Weights of a small GPT-style language model, trained from scratch on English Wikipedia.
Size: 10 layers, width 256, 4 heads of 64, MLP 1024 GeGLU, vocabulary 2990, 11.3M parameters.
MLP neurons of a small language model. Each row is named by its layer, matrix (gate and up: input weights) and neuron, and shows model dimensions 144-239. Each number is 200 + 40 x the weight over its row's rms, rounded and kept within 0 to 999. A neuron's up and down rows have the sign that makes its largest values positive.
A block is one neuron, or neurons of one layer that tend to fire together. After each block is what it responds to, as a language model described it from the Wikipedia text at the highest values.

L3.gate74,172,237,202,128,256,189,172,208,179,196,309,168,221,192,213,184,268,156,220,155,236,193,158,234,101,261,261,204,215,208,247,239,224,160,261,212,206,165,223,153,191,167,175,174,164,283,208,212,243,166,86,168,138,151,223,206,254,194,197,187,149,213,192,196,265,184,135,232,177,201,232,144,200,193,287,227,212,132,239,180,208,211,125,168,255,267,245,232,215,198,142,138,191,202,196,192
L3.up74,193,181,187,237,167,226,207,196,204,175,235,228,265,184,132,215,194,211,154,207,210,227,189,182,207,161,140,183,146,193,292,169,174,258,209,128,161,212,200,189,229,195,218,268,228,260,180,202,190,188,292,224,240,173,225,230,209,220,145,149,241,238,179,157,152,199,297,214,285,233,228,195,229,184,204,265,184,242,204,161,150,159,139,215,197,243,212,193,261,185,257,190,180,226,194,301
Responds to: Single-consonant starts of split nouns after a determiner (p-ress, f-uture, t-ournament, th-ousands), plus plain past-tense verbs like took, did, worked.

L7.gate92,223,151,137,179,211,179,228,173,157,170,214,227,200,235,198,184,242,243,194,166,167,208,149,132,211,78,189,173,155,220,226,166,150,257,125,192,258,239,177,240,250,180,183,259,174,202,198,201,179,179,217,217,151,227,157,220,129,221,196,185,192,261,163,187,252,173,170,216,214,189,99,168,255,246,157,252,310,196,167,221,198,152,235,231,203,248,199,217,242,245,242,224,143,180,214,178
L7.up92,195,168,182,232,253,201,235,196,266,186,250,230,217,242,233,148,230,214,206,232,153,193,106,205,168,204,186,174,199,170,158,247,166,145,266,166,234,239,201,181,279,188,144,153,168,216,191,197,161,167,126,209,196,225,171,183,136,171,204,258,192,170,174,214,197,212,237,142,212,194,209,184,275,208,140,262,243,210,238,211,163,173,146,166,176,184,167,161,259,196,159,184,174,167,289,221
L7.gate154,153,210,175,182,175,244,136,245,180,221,211,179,208,161,136,115,227,211,114,196,181,118,177,161,174,189,201,252,208,235,217,236,244,256,219,236,211,223,196,185,309,191,299,248,225,235,211,169,144,200,126,248,183,194,212,257,155,173,217,197,199,192,261,176,150,200,174,181,214,165,158,245,253,212,214,258,174,234,116,269,249,147,203,192,235,207,247,199,223,202,230,211,183,250,275,166
L7.up154,205,234,166,187,196,167,258,190,231,248,207,171,153,261,170,167,217,138,191,202,223,106,302,165,183,134,143,163,195,287,269,278,179,129,229,145,224,251,288,150,212,209,204,227,159,203,213,172,248,200,132,200,130,172,211,253,243,222,237,215,208,233,204,148,254,103,207,240,230,185,172,199,221,170,200,265,136,247,209,192,211,141,239,247,171,151,146,161,206,152,254,234,185,266,196,212
L7.gate198,196,167,173,246,156,219,183,258,250,185,188,191,170,184,208,153,140,220,189,147,180,256,267,211,148,206,186,153,177,186,210,169,214,153,161,166,229,240,163,273,192,199,193,230,222,245,253,156,101,231,213,225,207,232,134,151,122,151,227,242,237,177,158,177,213,162,191,195,189,245,250,175,188,170,142,226,246,231,258,238,211,126,173,201,182,204,145,127,230,206,186,174,150,94,238,176
L7.up198,236,179,218,194,224,154,145,201,233,219,128,160,150,155,183,159,209,236,183,204,203,256,116,182,235,196,213,156,149,169,315,250,214,219,199,201,150,174,217,223,89,158,218,181,134,159,188,270,217,183,90,221,169,213,138,225,266,182,138,196,183,239,170,189,256,189,226,225,228,127,257,208,179,174,258,186,220,204,111,104,185,132,148,231,210,222,198,132,192,207,206,242,208,228,207,222
L7.gate246,220,174,180,161,264,166,209,278,219,257,185,179,180,195,234,155,188,249,170,243,165,168,179,124,241,273,161,193,136,241,197,295,194,165,179,196,225,186,196,255,200,254,206,155,167,173,167,187,224,199,127,190,141,167,234,229,200,180,160,208,167,213,214,190,211,136,186,152,125,220,215,133,180,182,189,219,293,207,136,237,246,187,263,205,199,208,217,139,202,154,133,182,190,170,214,155
L7.up246,163,138,189,219,209,192,215,253,197,174,176,204,197,249,192,248,188,207,251,222,177,205,190,102,178,198,230,236,178,271,213,202,202,114,166,212,209,202,180,220,180,286,212,200,203,212,229,209,181,178,202,164,180,160,205,176,188,200,184,184,245,182,208,214,176,213,221,133,214,252,152,243,147,253,164,229,272,245,230,97,220,146,186,215,126,222,179,194,183,275,164,173,288,107,200,153
L7.gate263,182,125,197,238,202,172,187,256,257,310,177,166,204,177,141,139,225,151,140,259,171,172,165,236,212,228,138,229,206,259,176,176,211,189,220,188,204,263,222,184,177,249,251,195,190,222,101,240,229,220,192,153,166,186,229,290,150,158,175,182,231,182,143,179,213,215,166,119,199,89,219,244,213,250,165,159,205,149,248,209,210,91,190,245,206,226,195,137,217,221,221,165,207,218,251,224
L7.up263,214,200,140,253,282,259,183,179,138,199,179,243,203,215,208,68,198,172,225,161,208,156,208,202,210,223,174,205,155,216,254,223,159,108,160,199,256,209,217,171,249,170,156,158,162,206,236,168,185,167,186,252,262,227,237,193,168,224,214,176,204,155,210,180,209,192,219,197,139,169,137,188,220,163,263,226,229,150,208,155,277,185,157,239,226,192,130,140,177,186,224,132,238,200,205,188
L7.gate265,209,155,176,217,140,149,233,261,216,190,172,214,196,223,236,151,205,179,196,225,138,188,238,222,216,246,219,192,223,205,187,204,219,213,192,236,245,223,173,179,248,205,270,170,155,190,203,189,188,193,96,242,129,193,162,197,190,228,214,247,184,235,243,201,188,274,208,208,193,198,273,192,307,176,195,227,217,191,218,219,199,180,211,257,113,259,189,166,268,269,222,236,149,186,185,176
L7.up265,225,214,205,201,225,192,222,169,162,226,151,242,203,194,191,145,179,226,289,162,169,165,199,232,204,230,189,162,250,135,125,221,258,143,231,211,176,249,148,231,189,231,155,252,217,242,213,141,186,233,264,188,171,232,206,197,218,220,226,234,199,195,229,172,181,227,160,214,165,216,150,147,224,165,134,196,198,202,171,219,187,205,236,273,211,137,179,213,229,220,198,205,169,236,194,190
L7.gate792,208,145,186,151,235,232,196,121,230,201,190,154,169,228,171,281,214,202,220,198,177,198,171,195,247,179,196,175,174,233,208,214,200,179,231,173,169,338,252,185,175,103,188,188,205,262,157,214,171,211,221,200,287,200,196,90,224,251,158,224,240,238,222,188,205,193,159,221,109,128,179,271,205,203,270,144,205,174,182,200,197,210,125,188,278,165,230,233,111,226,239,229,160,226,213,224
L7.up792,216,122,175,240,189,213,175,139,203,226,150,188,159,216,197,144,190,172,209,231,169,192,239,135,219,118,210,193,159,229,259,238,209,225,168,190,206,225,106,146,208,216,178,159,200,170,176,182,205,241,221,215,177,219,149,225,136,217,239,182,214,233,221,201,169,218,220,231,219,241,103,194,231,202,198,253,253,201,208,199,159,201,231,232,143,207,235,170,207,262,226,199,203,184,215,227
L7.gate957,188,93,246,120,278,150,195,164,229,211,220,226,212,247,132,170,169,144,147,219,187,165,213,207,218,205,219,236,179,190,218,164,264,186,254,236,260,228,219,173,168,196,144,251,266,262,210,196,191,176,196,290,284,192,208,139,208,180,279,199,204,187,132,219,212,226,218,150,203,194,214,229,192,232,220,161,179,190,150,185,246,204,179,166,224,223,265,189,167,232,197,212,243,163,171,191
L7.up957,249,155,165,236,182,196,226,130,245,168,258,287,223,186,261,160,171,130,141,162,202,221,234,219,188,175,200,234,112,214,217,220,228,123,224,172,192,238,171,208,128,188,144,228,150,193,165,196,239,244,236,209,208,146,269,218,249,262,187,236,213,219,168,180,187,206,223,107,198,180,250,194,142,189,241,209,156,222,253,185,215,165,259,218,190,250,230,223,136,198,163,188,184,235,214,190
Responds to: Word pieces and continuations inside degree, department, office and section-heading names, e.g. master's, Gradu-ate, Agricult-ure, == P-ersonal, plus lone "p" starts.

L6.gate72,136,223,201,142,250,227,288,184,229,186,185,217,197,214,265,212,253,270,159,227,255,201,278,217,211,234,261,150,132,106,226,226,194,240,249,189,191,173,226,175,189,241,189,199,153,191,152,223,268,292,272,249,229,199,160,171,170,281,102,205,223,127,201,217,156,174,194,178,230,237,236,127,221,184,224,205,203,275,176,248,142,199,282,166,254,212,163,210,168,224,172,200,180,194,187,192
L6.up72,189,210,209,111,192,136,221,217,217,258,188,255,145,253,250,216,250,233,212,225,175,225,233,151,207,203,168,161,192,222,215,239,197,253,227,180,198,259,190,223,201,251,213,163,121,218,230,142,186,223,260,205,172,194,139,159,207,139,230,229,265,192,258,183,257,187,188,114,168,220,184,194,254,249,187,258,277,226,168,219,159,185,219,224,254,277,180,211,228,187,146,215,237,253,224,174
L6.gate74,234,245,133,200,156,204,195,137,238,186,240,214,268,299,199,236,191,90,190,227,182,213,211,178,142,111,164,166,169,176,212,211,148,217,115,201,314,154,212,188,196,226,265,169,224,170,153,223,211,236,200,162,208,180,164,223,208,213,160,174,179,126,259,219,217,262,224,111,169,218,146,149,194,223,156,210,168,234,235,152,197,145,219,168,208,144,142,281,222,227,245,219,190,227,167,185
L6.up74,178,173,229,190,182,170,154,164,205,114,220,187,165,187,207,225,131,240,149,187,87,170,220,261,221,123,201,162,199,188,143,221,148,239,205,168,195,122,167,198,224,172,196,221,216,219,136,227,267,212,192,110,171,192,214,146,205,201,178,190,213,154,248,192,214,213,241,166,161,216,283,179,183,124,238,191,180,246,213,239,110,226,255,192,267,160,213,120,166,184,218,214,142,179,145,207
L6.gate98,152,209,249,143,289,135,252,133,218,191,236,159,218,211,208,245,215,151,261,193,185,264,192,173,192,197,182,176,181,190,207,194,129,194,218,162,220,215,160,178,199,252,194,132,164,231,232,165,217,187,231,147,291,209,160,168,187,220,167,211,165,130,135,283,186,246,201,216,190,188,187,152,155,199,122,241,159,266,148,184,224,213,214,165,126,262,258,209,260,128,155,176,197,208,232,227
L6.up98,141,201,206,207,161,132,95,138,234,203,177,181,119,231,211,164,217,230,165,188,188,262,208,270,169,218,235,243,226,162,139,220,199,177,206,219,234,177,211,171,202,239,249,195,179,179,216,188,231,90,248,225,162,206,148,189,166,213,213,223,132,244,172,226,225,172,138,164,244,167,216,139,205,169,172,188,175,161,261,94,156,166,211,167,250,239,223,168,275,189,224,179,103,201,195,239
L6.gate206,212,137,222,193,219,197,245,183,158,229,235,196,156,157,218,277,225,192,201,207,188,248,226,194,169,199,206,208,271,154,152,125,216,296,254,228,225,179,149,202,196,185,245,137,227,208,251,148,186,255,250,209,200,259,207,227,201,186,138,207,260,183,146,229,220,165,146,183,201,163,186,185,220,157,163,212,169,180,272,213,262,223,208,289,231,208,168,159,265,251,246,221,183,216,187,239
L6.up206,168,241,264,183,304,197,214,200,215,199,154,167,228,212,177,242,137,183,186,181,221,229,227,206,226,220,190,231,226,180,208,221,233,209,74,212,246,174,151,181,273,203,171,155,200,205,239,182,202,186,229,199,223,193,172,225,180,181,209,283,133,173,105,246,237,193,210,154,230,219,209,232,135,196,231,168,188,163,267,224,165,110,180,160,239,189,149,214,187,158,236,167,190,151,238,257
L6.gate258,172,194,244,219,195,147,137,191,146,94,222,239,189,267,155,214,264,155,137,219,213,195,215,238,158,227,117,190,177,182,204,123,178,156,197,178,196,143,214,174,226,164,237,182,200,220,209,160,196,226,165,217,161,172,223,251,242,234,174,195,172,256,206,255,195,213,166,106,161,170,242,175,218,184,247,212,159,177,213,218,223,201,257,196,232,172,139,192,291,221,196,219,116,225,206,272
L6.up258,165,221,212,179,179,214,126,189,251,210,214,251,215,201,180,224,295,249,224,220,288,200,185,181,150,204,155,180,195,128,174,205,261,215,203,172,167,144,264,117,181,214,150,171,213,197,225,115,156,239,214,253,221,286,185,232,269,188,198,124,193,223,148,291,184,212,247,184,142,165,145,188,228,133,250,202,198,206,162,184,241,185,213,109,187,165,174,181,223,142,189,166,208,202,230,227
L6.gate355,248,186,253,166,239,189,265,107,232,236,223,188,212,227,177,269,212,253,248,173,221,294,156,225,214,236,235,164,178,221,198,199,142,159,218,204,189,191,142,189,254,130,152,212,207,225,179,138,184,186,172,190,177,208,294,181,146,248,177,208,277,147,211,184,219,208,196,192,217,145,116,209,207,183,209,196,176,190,145,241,255,209,206,211,232,215,205,192,183,178,145,150,228,194,157,263
L6.up355,252,181,258,251,212,248,138,111,228,143,270,201,239,266,221,287,199,194,179,199,166,260,229,202,78,207,173,147,177,228,194,235,159,263,257,223,149,220,148,186,182,250,207,216,95,213,174,129,228,192,222,222,217,266,193,193,183,277,214,238,223,173,236,268,139,202,198,187,241,201,200,224,215,196,155,149,198,202,227,230,197,178,139,158,228,156,207,160,178,197,210,254,114,141,147,188
L6.gate667,207,246,135,142,194,185,192,183,229,217,286,198,206,236,223,191,209,160,198,143,240,178,136,221,237,219,232,155,164,204,142,271,198,207,239,137,263,131,217,242,183,202,219,211,219,177,209,226,161,207,149,265,172,147,224,266,154,267,207,242,166,186,161,187,263,205,154,199,220,150,222,239,216,222,161,215,285,259,133,242,185,218,190,177,161,175,295,182,216,176,192,220,248,114,233,86
L6.up667,246,191,204,240,287,232,241,253,216,215,219,180,194,165,192,239,98,128,179,214,286,224,246,228,116,290,288,140,185,267,216,254,151,259,217,145,164,182,200,178,188,228,133,194,192,218,231,170,149,234,266,226,202,248,199,284,141,217,240,199,249,194,231,262,263,243,130,216,229,148,188,279,272,198,153,212,251,142,194,207,194,254,260,204,206,236,209,206,262,204,203,102,171,179,159,187
L6.gate943,159,133,170,113,150,248,149,184,145,200,176,228,155,149,185,198,160,201,137,224,191,178,249,194,190,213,244,163,174,159,227,166,201,166,238,186,228,254,214,243,129,211,158,218,252,185,225,242,167,194,239,144,204,199,206,171,227,289,178,189,153,216,238,249,168,172,242,194,164,246,214,180,213,182,191,222,200,191,160,238,209,136,199,173,160,291,194,222,257,206,262,261,181,208,166,272
L6.up943,192,193,208,164,183,181,225,159,221,270,222,200,153,143,174,190,147,182,229,147,229,215,250,166,209,149,187,223,222,188,200,208,165,159,220,185,186,94,250,128,208,225,175,204,127,194,203,152,232,192,181,194,221,194,157,279,129,214,218,214,195,188,189,283,219,158,235,188,223,227,172,155,228,186,185,203,228,145,213,214,227,222,197,143,155,248,266,160,216,139,252,227,238,215,113,221
Responds to: Month names inside full dates, mostly day–month–year as in born 12 December 1977, also in March 1945 and Feb 2022.

L3.gate475,169,215,183,96,219,195,224,212,225,228,260,203,167,141,207,275,229,229,235,238,240,213,209,176,152,205,224,228,305,253,220,201,218,220,237,286,91,180,199,191,143,249,261,151,218,160,186,91,140,193,136,185,167,244,184,222,166,216,133,181,174,206,152,179,215,225,228,159,273,190,245,153,203,227,188,143,177,166,234,219,227,229,176,187,241,214,224,176,249,208,182,174,172,196,143,163
L3.up475,231,159,204,201,174,187,193,193,124,176,190,257,196,244,221,294,170,213,169,122,163,210,198,119,149,215,161,170,246,203,144,122,166,171,239,280,273,183,218,160,250,194,241,217,138,213,216,169,122,118,159,193,162,178,238,169,207,127,142,240,220,199,239,188,205,201,191,201,209,155,173,218,220,159,153,166,210,108,158,209,243,220,177,185,208,230,294,148,163,277,239,191,123,263,156,204
Responds to: Month names after a day number (5 January, 26 June) and the space before a year after "May 6,", in Wikipedia dates; also stray mid-number digits.

L7.gate29,201,216,164,152,175,190,242,188,188,233,263,155,251,253,221,177,271,226,221,223,241,136,274,232,169,254,171,186,181,197,188,212,255,203,188,256,174,194,210,191,188,188,219,162,180,267,173,230,212,318,177,239,171,203,182,205,293,219,152,188,155,159,206,230,152,257,210,175,210,213,220,240,169,277,219,201,228,112,212,130,220,145,188,148,250,165,266,266,216,190,200,161,95,239,173,220
L7.up29,163,310,264,175,259,231,138,212,151,205,160,237,149,217,176,221,231,179,183,206,159,196,142,161,162,301,153,152,230,196,171,169,207,182,227,173,221,173,211,151,137,195,205,215,175,211,199,175,167,258,189,122,215,190,223,257,289,272,223,214,222,177,225,247,228,227,163,197,95,211,208,187,176,217,200,241,154,225,250,227,326,229,175,202,188,257,97,224,204,211,250,175,209,203,258,159
L7.gate70,132,258,198,206,160,207,140,232,110,203,227,199,171,217,212,235,232,186,208,223,205,192,133,275,164,168,209,182,177,174,200,155,137,122,201,198,152,158,236,158,213,162,207,219,114,153,216,177,199,270,198,230,182,136,207,197,201,205,177,177,132,183,246,242,213,182,271,181,191,211,152,250,201,137,213,287,133,117,210,207,182,188,196,126,177,213,125,246,202,180,211,153,247,218,234,277
L7.up70,219,141,168,248,239,193,228,214,112,181,139,259,188,168,244,217,167,189,210,180,259,123,171,177,147,202,143,135,208,265,240,223,161,204,174,227,203,232,259,176,172,223,236,208,254,252,209,106,165,224,204,250,193,276,168,282,220,226,197,109,233,157,262,238,209,165,190,213,182,172,197,168,201,184,240,230,209,233,176,177,200,200,214,196,178,113,252,107,232,121,218,215,103,169,219,165
L7.gate247,239,164,247,176,262,165,151,209,241,189,215,270,218,199,188,194,255,137,105,208,231,196,161,236,212,173,208,135,193,148,186,209,197,123,179,188,171,181,167,137,255,181,242,204,231,275,209,269,247,159,292,299,213,102,201,179,154,169,276,188,270,262,196,288,197,243,157,136,223,200,187,155,244,103,281,208,138,179,208,159,230,144,176,234,191,237,176,205,179,134,140,229,225,169,261,220
L7.up247,180,175,260,297,228,196,226,219,177,191,229,154,179,183,164,162,203,191,147,229,181,153,237,232,187,204,214,256,79,188,232,190,173,244,222,210,154,157,222,110,249,184,295,173,138,195,229,218,227,227,240,213,138,206,220,292,246,153,205,180,158,215,196,205,139,185,184,193,162,228,186,155,235,212,231,199,123,188,236,210,141,202,241,254,303,176,161,145,238,267,175,200,162,197,243,198
L7.gate567,224,229,169,230,217,177,180,201,129,190,214,260,175,193,181,255,126,206,171,241,144,192,230,196,226,277,263,127,180,168,194,239,184,200,227,168,198,176,215,180,311,144,227,200,183,98,195,173,199,269,213,244,129,227,205,205,204,208,193,205,199,155,296,219,242,253,183,192,200,192,176,180,219,166,255,278,255,210,147,240,174,187,206,149,187,204,164,180,199,238,190,99,211,185,248,260
L7.up567,176,249,183,203,223,233,207,157,208,191,262,194,193,249,110,233,156,197,166,300,205,195,185,165,186,224,294,188,122,233,146,227,114,214,241,231,168,179,197,250,185,193,195,205,209,196,114,263,195,258,206,226,151,155,199,270,200,235,138,233,192,187,215,216,163,167,158,211,207,240,181,197,229,167,256,182,189,284,158,245,192,133,231,211,246,152,196,148,181,175,154,182,179,167,252,180
L7.gate696,189,284,202,188,198,168,211,182,165,216,138,197,189,200,218,274,125,177,164,210,152,212,256,241,183,236,231,129,131,179,156,126,265,171,189,268,227,258,207,190,195,259,184,217,241,219,219,193,221,224,220,222,167,127,219,196,185,237,185,183,181,222,219,210,170,231,189,196,245,176,176,220,227,223,254,164,162,234,233,167,174,242,239,114,232,227,92,278,202,233,226,204,144,173,240,219
L7.up696,155,227,268,181,175,219,270,187,225,217,178,229,167,160,176,238,195,221,160,187,149,151,204,267,146,163,130,189,195,173,264,218,206,196,190,251,181,217,129,128,159,216,239,217,226,268,179,148,223,248,183,223,132,176,151,256,188,180,205,206,207,272,193,173,175,255,257,162,202,135,152,181,205,168,193,207,196,221,275,190,122,259,193,159,251,171,176,186,218,190,248,155,240,210,182,176
L7.gate723,176,98,294,208,210,219,247,118,202,220,138,203,212,183,145,234,258,209,219,171,177,186,221,118,165,200,186,192,231,169,187,274,188,214,162,277,158,235,168,213,184,213,202,260,235,143,171,164,244,232,186,154,137,256,157,188,232,208,198,196,205,286,237,182,202,257,219,153,179,173,96,215,183,175,231,270,205,193,206,191,268,179,172,181,228,180,164,166,217,233,200,160,189,218,245,159
L7.up723,192,202,182,184,184,277,237,130,183,181,230,193,190,160,168,187,177,244,154,231,172,250,222,193,223,243,265,280,215,186,213,230,142,190,304,182,249,214,241,219,215,162,291,157,206,217,115,132,244,266,131,224,205,258,161,161,221,262,203,247,259,201,235,139,156,214,175,131,186,181,213,209,177,166,187,245,171,289,195,206,176,217,251,222,191,220,155,161,289,224,194,155,241,75,202,136
L7.gate885,222,169,206,223,207,157,157,180,191,133,221,128,225,275,268,275,251,220,158,248,138,193,145,236,264,191,264,196,176,158,153,234,206,163,162,237,157,264,122,165,162,198,260,231,183,213,224,184,238,238,207,221,143,148,220,194,188,291,207,200,243,162,231,239,208,216,142,217,201,186,149,139,193,189,156,161,248,187,203,240,119,177,181,145,209,200,209,179,194,209,222,212,139,152,192,180
L7.up885,225,205,143,268,206,234,200,213,222,201,183,325,215,168,150,269,136,262,214,229,179,209,123,202,115,201,171,161,186,162,171,225,170,223,269,190,165,173,140,145,207,159,248,168,142,238,186,202,250,193,237,243,154,324,150,251,227,225,207,142,197,203,216,160,211,169,242,209,212,253,224,227,191,200,115,143,223,205,238,206,222,196,244,122,242,178,180,178,205,226,167,209,219,295,216,215
L7.gate886,187,189,128,221,221,196,182,132,239,164,207,293,192,244,178,265,207,278,185,220,224,232,317,219,193,216,255,242,126,219,176,214,230,183,211,169,207,204,223,204,277,200,158,268,172,217,245,195,257,260,157,236,150,225,189,190,216,190,145,198,153,149,151,264,199,217,216,234,168,231,221,238,238,215,192,169,213,245,190,233,180,264,244,117,225,237,243,231,263,124,171,211,178,218,195,235
L7.up886,244,271,233,140,249,194,206,201,248,194,239,247,191,227,219,246,147,162,79,220,232,216,239,192,216,195,253,168,202,113,189,234,182,207,185,237,239,142,231,156,278,207,261,228,110,247,188,161,191,223,137,216,250,156,231,270,166,195,207,224,227,214,275,244,207,199,154,190,199,165,181,172,217,171,213,196,208,146,122,195,223,251,167,150,230,297,176,138,161,191,191,133,244,205,283,217
Responds to: Tokens of full dates that come right before the year: the comma in "April 14, 2017", the month in "29 September 1987", or "in 1985", often in release-date or infobox lines.

L6.gate237,161,222,221,197,174,186,183,179,169,184,193,159,247,238,262,199,207,185,147,219,178,220,198,205,276,200,244,179,213,184,252,193,210,223,176,225,245,243,166,201,256,171,296,231,245,267,225,145,237,200,174,223,181,149,200,269,165,179,211,179,260,180,280,241,185,213,181,134,210,205,156,200,189,161,210,229,167,186,178,228,180,120,178,182,273,157,186,161,191,216,181,213,166,215,214,169
L6.up237,211,161,149,217,184,167,234,199,177,106,141,273,188,257,178,214,187,211,220,191,196,201,158,160,192,206,207,180,264,199,259,178,175,186,205,200,233,171,263,238,284,281,145,175,259,186,210,189,174,239,124,180,278,105,198,191,194,229,209,225,211,228,193,213,142,236,182,178,225,193,188,206,200,273,206,198,267,192,196,112,183,138,180,237,196,166,284,199,244,135,282,219,158,191,200,313
L6.gate373,144,226,223,150,175,247,215,193,154,191,296,232,262,278,190,196,94,221,205,202,188,240,153,172,238,182,193,171,180,115,152,179,234,205,245,248,172,251,204,168,156,104,160,153,296,187,177,223,187,160,207,200,183,189,226,208,240,184,120,204,187,156,175,147,204,166,134,197,208,237,188,216,152,225,190,239,207,230,175,148,240,129,217,205,210,253,228,173,172,211,196,195,219,227,282,236
L6.up373,237,179,154,262,170,197,212,288,227,226,191,157,171,247,181,199,206,254,104,262,201,211,172,154,208,181,130,199,190,166,203,206,212,150,240,262,173,234,194,239,155,166,156,207,201,214,151,241,116,224,199,142,160,233,175,176,226,243,177,279,210,145,227,185,281,209,226,223,257,263,222,251,280,208,230,189,208,237,233,140,149,214,214,213,233,191,209,202,175,106,242,182,220,219,240,201
L6.gate486,189,154,206,228,186,140,213,204,167,228,198,160,242,228,135,207,233,261,208,195,135,236,171,180,184,223,204,249,215,202,202,225,210,226,214,217,192,228,163,210,281,214,217,95,220,182,224,264,225,195,193,228,209,162,214,164,169,196,197,240,193,198,188,210,194,202,202,167,185,133,194,189,208,173,186,221,226,196,152,201,137,262,224,152,238,187,227,86,183,243,227,218,283,260,181,211
L6.up486,203,238,219,180,187,217,226,227,86,219,115,222,83,239,196,162,202,188,241,273,211,121,195,148,206,219,221,165,205,211,155,187,177,207,164,193,242,142,217,237,228,92,182,218,222,167,214,250,203,191,147,146,146,237,265,224,210,220,226,272,248,193,202,233,269,230,131,200,202,223,245,269,260,227,257,260,241,224,110,194,197,192,186,195,206,287,251,156,163,288,215,284,217,176,184,248
L6.gate606,134,129,193,262,195,182,177,241,194,175,205,265,258,235,155,198,176,150,229,241,155,193,227,122,179,224,191,174,209,236,312,217,207,216,184,149,229,236,182,219,225,214,205,278,154,242,223,264,199,189,147,188,156,192,240,244,183,186,182,203,180,189,216,216,244,180,203,197,233,258,199,152,222,213,203,250,247,151,208,155,247,161,181,224,223,217,139,135,165,213,233,143,270,189,154,213
L6.up606,263,124,142,281,193,240,214,160,219,247,155,266,163,214,261,233,153,199,153,243,145,185,196,141,246,189,227,173,236,169,316,161,199,220,176,190,203,193,167,150,214,233,214,173,203,231,181,210,221,226,116,236,229,130,157,286,171,204,240,183,231,255,206,221,188,190,163,266,158,163,188,221,204,300,180,209,330,189,169,193,273,233,224,214,265,197,224,132,198,203,185,178,172,143,281,233
L6.gate728,196,205,179,219,214,278,152,229,151,142,126,170,218,209,135,249,144,176,184,140,169,194,223,200,203,219,180,215,175,169,173,181,179,212,255,204,263,189,160,195,190,109,179,205,247,194,247,239,190,197,179,222,259,151,208,215,234,166,160,183,152,236,155,216,212,225,170,210,219,211,209,164,164,164,170,248,169,196,164,207,266,281,239,167,119,176,251,183,261,214,166,178,235,216,280,252
L6.up728,226,186,152,199,170,148,199,294,146,153,159,294,130,239,209,192,200,220,288,198,171,202,272,222,168,202,263,166,225,243,264,197,292,267,230,170,235,191,210,137,170,213,192,173,145,189,150,244,230,200,293,212,136,244,215,198,172,145,178,259,229,250,261,168,230,171,116,221,193,170,212,217,159,146,226,163,228,247,165,226,217,206,233,179,191,195,164,210,262,194,198,162,284,194,176,193
L6.gate779,241,242,105,255,158,259,196,158,206,221,184,245,191,205,179,221,258,175,169,161,177,158,140,180,227,165,219,192,199,194,224,203,203,217,277,231,276,201,221,148,286,189,221,244,181,187,154,233,173,172,153,214,166,214,211,204,205,206,257,198,212,184,235,231,200,183,99,175,211,209,233,160,140,192,203,162,203,215,194,153,253,120,176,219,166,233,153,121,176,234,212,140,242,189,173,86
L6.up779,214,179,132,243,127,184,198,155,193,209,199,279,196,169,287,178,175,153,196,240,237,179,179,116,144,158,227,203,186,212,228,179,151,166,160,209,265,158,201,141,227,193,180,137,208,190,187,154,136,68,219,237,177,179,202,179,130,188,200,253,207,174,235,239,167,245,186,153,111,200,244,193,269,217,256,264,206,147,142,198,198,235,278,191,218,203,212,182,269,98,186,197,173,207,198,175
L6.gate901,237,142,141,218,109,158,182,107,286,207,250,137,237,219,151,206,241,228,166,219,209,141,251,141,187,166,147,255,151,212,138,170,173,238,207,175,208,239,209,201,215,223,233,235,209,234,165,244,220,205,157,185,263,178,263,193,184,202,145,183,162,245,184,245,169,124,185,177,248,221,209,174,217,194,126,230,217,190,228,182,192,213,187,230,175,162,221,150,140,173,248,166,260,138,255,168
L6.up901,243,161,218,237,107,276,276,217,193,236,236,180,234,235,193,167,171,201,197,194,112,165,244,168,204,187,229,192,257,234,222,214,159,170,249,177,216,206,196,171,167,223,155,182,202,172,195,205,237,174,159,214,243,192,215,195,194,219,175,179,181,263,154,248,223,235,137,198,238,222,199,183,229,204,186,228,205,243,149,198,255,219,218,259,179,280,144,82,156,225,169,164,196,193,202,176
L6.gate966,182,203,114,243,199,208,191,117,203,189,212,120,217,250,149,266,210,223,195,258,172,208,188,176,232,152,188,184,191,142,226,258,203,121,174,199,242,172,191,255,213,225,198,231,196,236,196,211,201,219,189,216,187,173,174,216,245,207,238,229,185,261,170,210,217,139,223,255,203,280,235,196,230,228,212,205,251,215,73,218,170,235,198,199,231,159,132,109,147,203,190,190,213,213,223,175
L6.up966,155,276,298,192,101,252,204,235,292,224,237,220,173,190,216,153,250,173,199,120,175,173,222,200,270,188,173,170,235,179,245,135,226,189,200,160,215,216,177,133,207,145,212,267,260,202,226,260,147,195,200,258,162,166,266,211,159,201,168,133,225,131,239,225,265,238,180,218,193,232,149,154,119,241,187,226,268,144,196,190,187,307,240,160,220,214,183,147,243,191,271,214,157,183,220,196
Responds to: Pieces completing academic degrees, fields and titles in biographies (MFA, degree, BA, political, graduating), plus final year digits and adjective endings like -al, -um.